python train.py --num_hidden_layers=11 --hidden_size=576 --num_attention_heads=9 --num_key_value_heads=1 --head_dim=64 --intermediate_size=2304 --vocab_size=50257 --hidden_act="swiglu" --norm="rmsnorm" --norm_place="pre" --norm_eps=1e-05 --positions="rope" --rope_theta=32000.0 --rope_fraction=1.0 --qk_norm=false --attn_scale=0.125 --bias="none" --tie_word_embeddings=false --parallel_block=false --init="orth" --init_std_qkv=0.0214 --init_std_o=0.00456 --init_std_up=0.0214 --init_std_down=0.00228 --optimizer="muon" --learning_rate=0.00793 --lr_mult_o=2.0 --lr_mult_up=0.886 --beta1=0.95 --lr_head=0.00657 --max_grad_norm=1.0 --warmup_steps=200 --schedule="wsd" --decay_fraction=1.0 --decay_shape="linear" --final_lr_fraction=0.1 --batch_tokens=[65536, 131072, 262144] --max_seq_len=512 --doc_mask=true --train_tokens=913400000 --max_steps=6604 --dataset="wikipedia_en"
MLP neurons of a small language model. Each row is named by its layer, matrix (down: output weights) and neuron, and shows model dimensions 80-175. Each number is 500 + 40 x the weight over its row's rms, rounded and kept within 0 to 999. Numbers have three digits each. A neuron's up and down rows have the sign that makes its largest values positive.
Before each neuron's rows is what it responds to, as a language model described it from the Wikipedia text at the highest values.

Description: Slot before year entries. Table pipes, cell spaces and opening parentheses in wiki tables and lists, where a year comes next, e.g. "| 2001–02", "(1971)", "January 2019".
L6.down2059:497471436504390476514411492527488506519564481447502532557517531504555559476462431532536437501452515481481489452499489434449422571459529587463473477538452473521582392465463526441522551504525516473470505508534478451494467495487546535421466483468428465475514486462474491525544587504440451430

Description: Link to second party. Connectives such as and, by, to, from, with that introduce the second entity of a comparison or relation, e.g. compared to, differs from, a paper by.
L6.down1531:476448425512563445473506469526503517557448512512496467555552533496410493532446543507522497571493488454511498484448497528521489514529517523493506464488469511544521409543418456456485535535406551404507480509514498507501506465469540459549419418483471470452542464431463487494577431464505513518

Description: Main verb after subject. The main verb of a clause, or its first piece, right after its subject, to or an auxiliary, e.g. he considered, to try, which feature, pre-cedes.
L3.down1061:489532484489508486554545525482558495475518500622572518538495520522485512469415423468536519482475468523560484451502455427495511548457489554530555530483514510541503535463559439497503475511469497504524438477511510505493517461513532501529469495499528454483499449492386487451465519460479492462

Description: Coordinating conjunction in modifier pairs. Fires on "and"/"or"/"&" joining two adjectives before a shared noun, as in native and Chinese, eastern and central, military or paramilitary; also "New" in names like New Zealand and mid-name word pieces.
L3.down528:484540489501531456495612514531550505501498493506451490534469507498459467515534487464454449531471439563438466555454498473447538457579525494518517531513537570573444550523570578476489545434556506458391478519482508471447569445502435480472503512515442557450549536534480514462536525446501432468

Description: Predicate after a subject. The verb, preposition or comma directly after a long subject noun phrase, e.g. indicated, led to, called for, noted that.
L5.down746:513487506508459500557465541503576532534487464507533431477494494550488524534450514548490518523504552472549449444458460509526553495475468524508535460468518449568506491473532486477472476499489516507481516463467445459518473520509528522498553501486529483499398510468530514493562502538508493535

Description: Definite article before organizations. The word "the" before a named organization, party, team, chart or body, such as the party, the Texas Senate, the Billboard 200, plus blank table cells.
L6.down439:524491485559469582521550553520432563491473519499474476556502422496472541432543556493517448512532529523537468471490535520454522498506529521513526604542589537488503523509475491569547526485542560499563473515488534459458440530532528407505506555513533449473496462506499424493447529509525523491

Description: Coordinator between modifiers. Commas, and, or to linking modifiers that share one noun, e.g. national and state averages, North, East and West; also table-cell separators.
L6.down1349:462515488452559461489466525586564570465494455512491450487506506462458496479460496413493474481531541508518506445537504503528500545479504516472600504489498493500413556449501579495511474551535530502376508523545533520504541477519495456553402556542416545497505482450540512506583572462546549535

Description: List-introducing colons. Colons (and other punctuation or linking words) ending a clause that announces an itemized list, often after a number, e.g. "three kinds of delimiters:", "six strategies:", "divided into:".
L3.down1190:540507425491494533491521534512533473464526524527449551476433539498480472449532507553467448469598569523438493518571507479537509421476507476557475435464553523531431533486552482516481472509491477497483515524499460520362525445435531486484486444484512513491510493502488567485477509463529520534

Description: List-introducing colons. Colons and line breaks that close a lead-in line or == section heading right before a bulleted list or table, e.g. "include:", "the following townships:", "==Coaching staff==".
L5.down2099:492511537446498497524519468586530580488477439466474562496519478466472534432547511477521497495463533475516543516557468520492512508501510478508480577509482521444527517446581551463546480533567529465549528524532488472552460442502551426457451440488513555478561479555521531458511539499529498509

Description: Noun after indefinite article. Generic head nouns right after a or an, often in appositives or new clauses, such as position, post, battle, paper.
L3.down1307:514470487535494522505526469509506468523484540550585487460421511502483446485488491462543476486482529538496464468526565428492511505514485541507568537517534542445533493504504430473553498500492523487506566496514426540552494457447486549537452530486509473602507430471469455505526457505486480577

Description: Table and block starts. Opening pipe of a wiki table's header row after a section heading (| Year, | Pos, | Party), plus line-ending tokens closing a row, paragraph or list item.
L3.down1648:460527496506481533487534450475515549560456543560564523509442391475535552519527506522461434485457471544592521526467509520570510480588561499445418512522439560532492480526490471488475538533438495408516520564546474496514570493489455508523554535457540498436439492485483554526503506552444581486

Description: Main verb awaiting object. Transitive verbs just after their subject, such as used, features, demonstrated, in expository prose; also prepositions like on and of, and digits in tables.
L6.down1891:464504494405480531523492534459485481472540505465485528588510511504468474541536462529473544565526493547510483491456548419541511468567518550509583524537479512472451498535518474489569549461555450468491497533461450460577563449429473464494482490486522495458473512492549513512506532497506529474

Description: Dates and places in biographical data. Tokens inside a person's date or place slot, such as the first digits of birth/death years (190 in 1906), c. before a year, in before a birthplace or death.
L3.down1770:489566516483513489500535541440480396541483520581461542485442458585513474529533478496474521485545553396495468524507428503444473510541464484575474513469496462549523595470492433472492536535494493509498490514482471472502521525491487455564436544537472556512500509527495502511497504503489450510

Description: Closing inserted phrases. Closing parentheses, closing quotes and commas that end an appositive or aside, such as Gudev, or (Republican), and pronouns opening a reported clause, such as says he.
L5.down497:492564542497606461506543524548440487497454512437496484527556507495506489483525552445460490511482471461472567459556486487496415503505474515527422556499531553464501462483480507474496505450499512519501485504553443661468461508502489485543541576549502536449468494524484497386491458595513450480

Description: Possessive determiners and "head". Possessive words like his, her, their, my and 's that precede a noun about a person's family, body or work ("his wife", "her home"), plus "head" (head coach, headcount, bashed his head).
L3.down1539:494442520458544548512454449504545501475515492508455520485561505428602483506514472556443470469471460491456579543519464538480490462459502486399479580447533500469508439428460523494517503505450480493536526467486498513471503574537487502446519456548509504520491469468429507461524543527472464481

Description: Citation fields before dates. Separators and field tokens in citations, taxonomy authorities and tables, just before a year, date or number, e.g. "Powell, 1980", "(2016)", "New York:".
L5.down313:467517566509466513514492544519489514480471524537495465460484526458475546502471524545498496504468483537467577515428497500513481533522500512479482441458532517546527538481569440517464443611596479572480477556474526514537557446524517455472480490549507567547489514485496513501478478452488446475

Description: Mid-sentence commas. Commas in running prose and lists, most strongly after a complete clause before and, but, including, or a participle, e.g. "film, stating".
L3.down552:439474475497475490487546499473511438449466458504571447531459527569476460504431489511525500497402554446532448500456482480551431514586490543519511444567496479496463431455511514514505432555460471514463470542553527627473536526460529511478500502475488477478492522479516480473539509500543517519

Description: Year final digit. The last digit of a four-digit year split after its first three digits, e.g. 202|1, 189|9, 190|6, often before a dash or comma; occasionally other word-final pieces.
L6.down459:478432555531505473507511507533558528493560484506517495503510417512471500461505483591446536424501477520474561557494482532522504507499493486476577444510497427500573508533554507494405498457511470515501508482584532482429468414471478500496506495486514565494478502547474562541530479556466604529

Description: Pointer to following content. Prepositions like in, into, with and section-heading or sentence ends that introduce a table, list, book or volume next, e.g. depicted in, published in.
L6.down953:463597494524474503475428547518448481476504482495518474493491540488476507493536560558510521462432493470595528520520439476452536477557423524476569564512471535509497459461465521578537453535538518522560527526536531470470543444504508565505543548410496503466553531522429548478500543462477513455

Description: Family-relation predictions. Words in biographies just before a spouse or children are named, such as and, has, their, had after "married" or "his wife".
L6.down2014:535527429500473459505487516572486520480504552552531525471534484457485500557497490562525452472542522442506547470461489526490452544500457516491512456453487563570518512435493450568426486506519531533514424503474518559588456447424562424608485524465454488419508529481488565536472479495447598546

Description: Year digits and acronym completions. Final digit of four-digit years after split prefixes like 202 or 197, often following "the" (the 2025 season); also middle pieces of parenthetical acronyms such as DHS, TSR, UBS.
L5.down308:467493548510493422527455536472539541453512515418515426528530418460460502479478494498529496490522509502439531501560482425522474383529595503506494519417476619568554530502493549519487560463502516510522491466570481514503494530474414493509486472544543476526553525511532559451468507517480510512

Description: Reference-field separators. Commas and pipes right after a name in structured entries, splitting it from a year, place or next field, e.g. "Reeve, 1865", "University Press, 2005".
L3.down957:419519518566484526551481499484555515539568488491502435481505500495445405473517449504467455482525562439477565480474503523542499477443500525513485504465415453477475480457463415452529529549521496469478484583563540477451533493497577507495529483528525530486496509500495520520474490432445480491

Description: Parenthetical closing punctuation. Commas and closing parentheses that end an inserted or trailing phrase mid-sentence, as in "on average," "leave of absence)" "in the district,".
L3.down2041:487554494550493452558510496458479507502514431496478520527477505456513489557482491479510463546529473559484507483456494533492489497498571489547492440461467500548551537478386498536509505528587505425497486496418401609491538480583432520494528435554486474520460534499486494459509470500552450456

Description: Opening quote marks. Opening quotation marks and opening parentheses placed mid-sentence, often after a verb or preposition, as in encouraged to "write, classified as "scenic, League (8 teams.
L6.down574:430481457439474498495465480541484450465525492484500491498497476554465451500518580514529568548457504548499464513448461493526497560554531517491495539431416474506490519446503529593504436421517485475468485499489572540544479556463428587523501493524596534493525556537505508507420432497486466471

Description: Opening quotation marks. Opening double-quote marks mid-sentence, just before scare-quoted words, titles or quotations, e.g. more sexually "advanced", as "taxi-driving; weakly other span-starting tokens like (, ===, non-, Z.
L5.down767:447487500441453526455482451532465523414407507433483553484487495484572506478557503542534576480462491551503475410570410479496503566494506544510514456521475480421487562511536533542531469480445510506532528594519484449548514474428505579579521520555621568448518518536551508597465466524463506476

Description: Determiners after prepositions. Determiners and possessives (the, his, their, its) opening a noun phrase right after a preposition or verb, e.g. "around the world", "in his house".
L5.down242:546540491464459518544553452446565485470510525474477491467504516461519451427522448464467574460507576536532441476437468468527508501495559516455492451479432511503510483556482487496425505490482466539514510464522514465435518531466427486512455519467530501509486510528506458475459530525522465532

Description: Table-start pipe. The opening pipe of a Wikipedia table header right after a caption line, mostly election results (| Party | Candidate), also seed/draw tables; weaker hits on list dashes, percent signs, and words after "but"/"and".
L5.down1406:453565498469532496450454510458484500492458470460513541518533457434513519558519427535439563515502443443485464546529424536464513527480484517469433542519507600565496529573558581546453514541481570478536439520544519508463490521474471552533484514502484498411557528556510517459419533532497505464

Description: Closing parenthetical punctuation. Closing brackets or quotes ending a parenthetical note after a name or title, usually in table cells or lists, as in (incumbent), (The Scar), (3).
L6.down132:495428486532466568422537493521500535535502503527453538503477496486499527489473446495574477472516506465543464463440530496463476425497464415523513511498492525532492512485429484510421513467517525515485546613478504495510491446487508467486437523510516483451449496454560560553491462499482536494

Description: Mid-compound connectors. Connecting tokens inside a paired or compound phrase right after its first half, e.g. "rock-and", "middle to", "human–computer", "Bosnia and".
L5.down1753:507482563484505519475517584488510446534506507517491422512429552534524470540532466465511502441549530419571452552492553536469483580505494490462458467531477541557412566488450476479474494537519521441428516483560574515490484548524467516513502593488506508548503480536485494525458505463513540514

Description: Opening quote marks. Opening double quotation marks (and some table-cell pipes) that begin a quoted title or name, e.g. episode "Miracles", album closer "Satellite".
L3.down1346:486607517496483485450515426553490471492436532420552547483507489495505382500458458551513505506438506475478527469574475485487479459539519524562538498507510519463505516527401555502542458498487536519440512493449549522478548485470524491543494546464573464526506528530433465448474440469491459510

Description: Clause-continuing comma or and. Commas and "and" right after a completed clause or noun phrase, where the sentence continues, often in critics' review sentences (e.g. "called it a good value, describing", "original", and praised").
L5.down1657:538483499372516468495512519550476495478448496533518414402521512523468550517474462526562570506437482455607435565462479476500454518518449454554456533466491552551498483483441473539494631571486521496521457460439506538452407540491507494465486589487511497489516417541525485455515523464486438529

Description: Year final digits. Fires on the last digit of four-digit years (201'8', 199'0's, 195'4'), and on "of" in institution names like National Register of.
L3.down1126:460495523492523484528409518518482417555482414461491508482415466561459488570476550572522599411500436477521513429585523489506517504408529451537473531568535431491483510511496423562440479501519532446442474494508508541518458467505431463567503521452512580493473480492491547527488450491495531455

Description: Appositive phrase openers. First word of an appositive or relative phrase after a comma that restates the previous clause, e.g. ", a swing", ", the first being", ", which".
L5.down1678:405478509526535497546468526528474504518478524447516532519479491469458475522510555436553487489466543502550459541561453498465514500532483501523526565526497538409504500519515539515525421448533559452501536511506498458476529475542409441508475455549475485472479500449494577583586514544458530486

Description: Membership in political bodies. Function words after "member", "elected", "seat" linking a person to a legislature or committee, e.g. Member of Parliament, elected to parliament; also election-table cells.
L6.down2047:508464464488499513587441507452544495477545515463502539460558493464474487422473458506484535502558490524537435524454493525477489449450566483474485528526477492451579489589562507490514445491461487495568531523449453492444521543565539491469548496569467437454523505527503403470510486461500529431

Description: Partitive "of" after quantifiers. The word "of" after quantity or part words such as all, most, several, number, second ("most of the"); also other "of" uses and table-cell spaces.
L3.down1141:557478480494512490531472518491534415571510453503522480462541507476534465532427468453498581556450486493497491544430546564473514491519500589411520510537402496594411464539374508522485428542547432485508489508471502460490473534475461443504497579479543519518511499534524502482537502542549468477

Description: Determiners and ordinals. Determiners and ordinal words that open a noun phrase, such as a, the, another, first, fourth, especially in "the first time" or "his third film".
L6.down1822:529531490539518476502486499459474571517456494492506518498516474504430495497495486447471422504491449435573461559493478506476459555465503467456542496530488468533459436482518528527475428521526467478494484481511504462453511481515490596486433481430491498412469469496489518473537472514525466536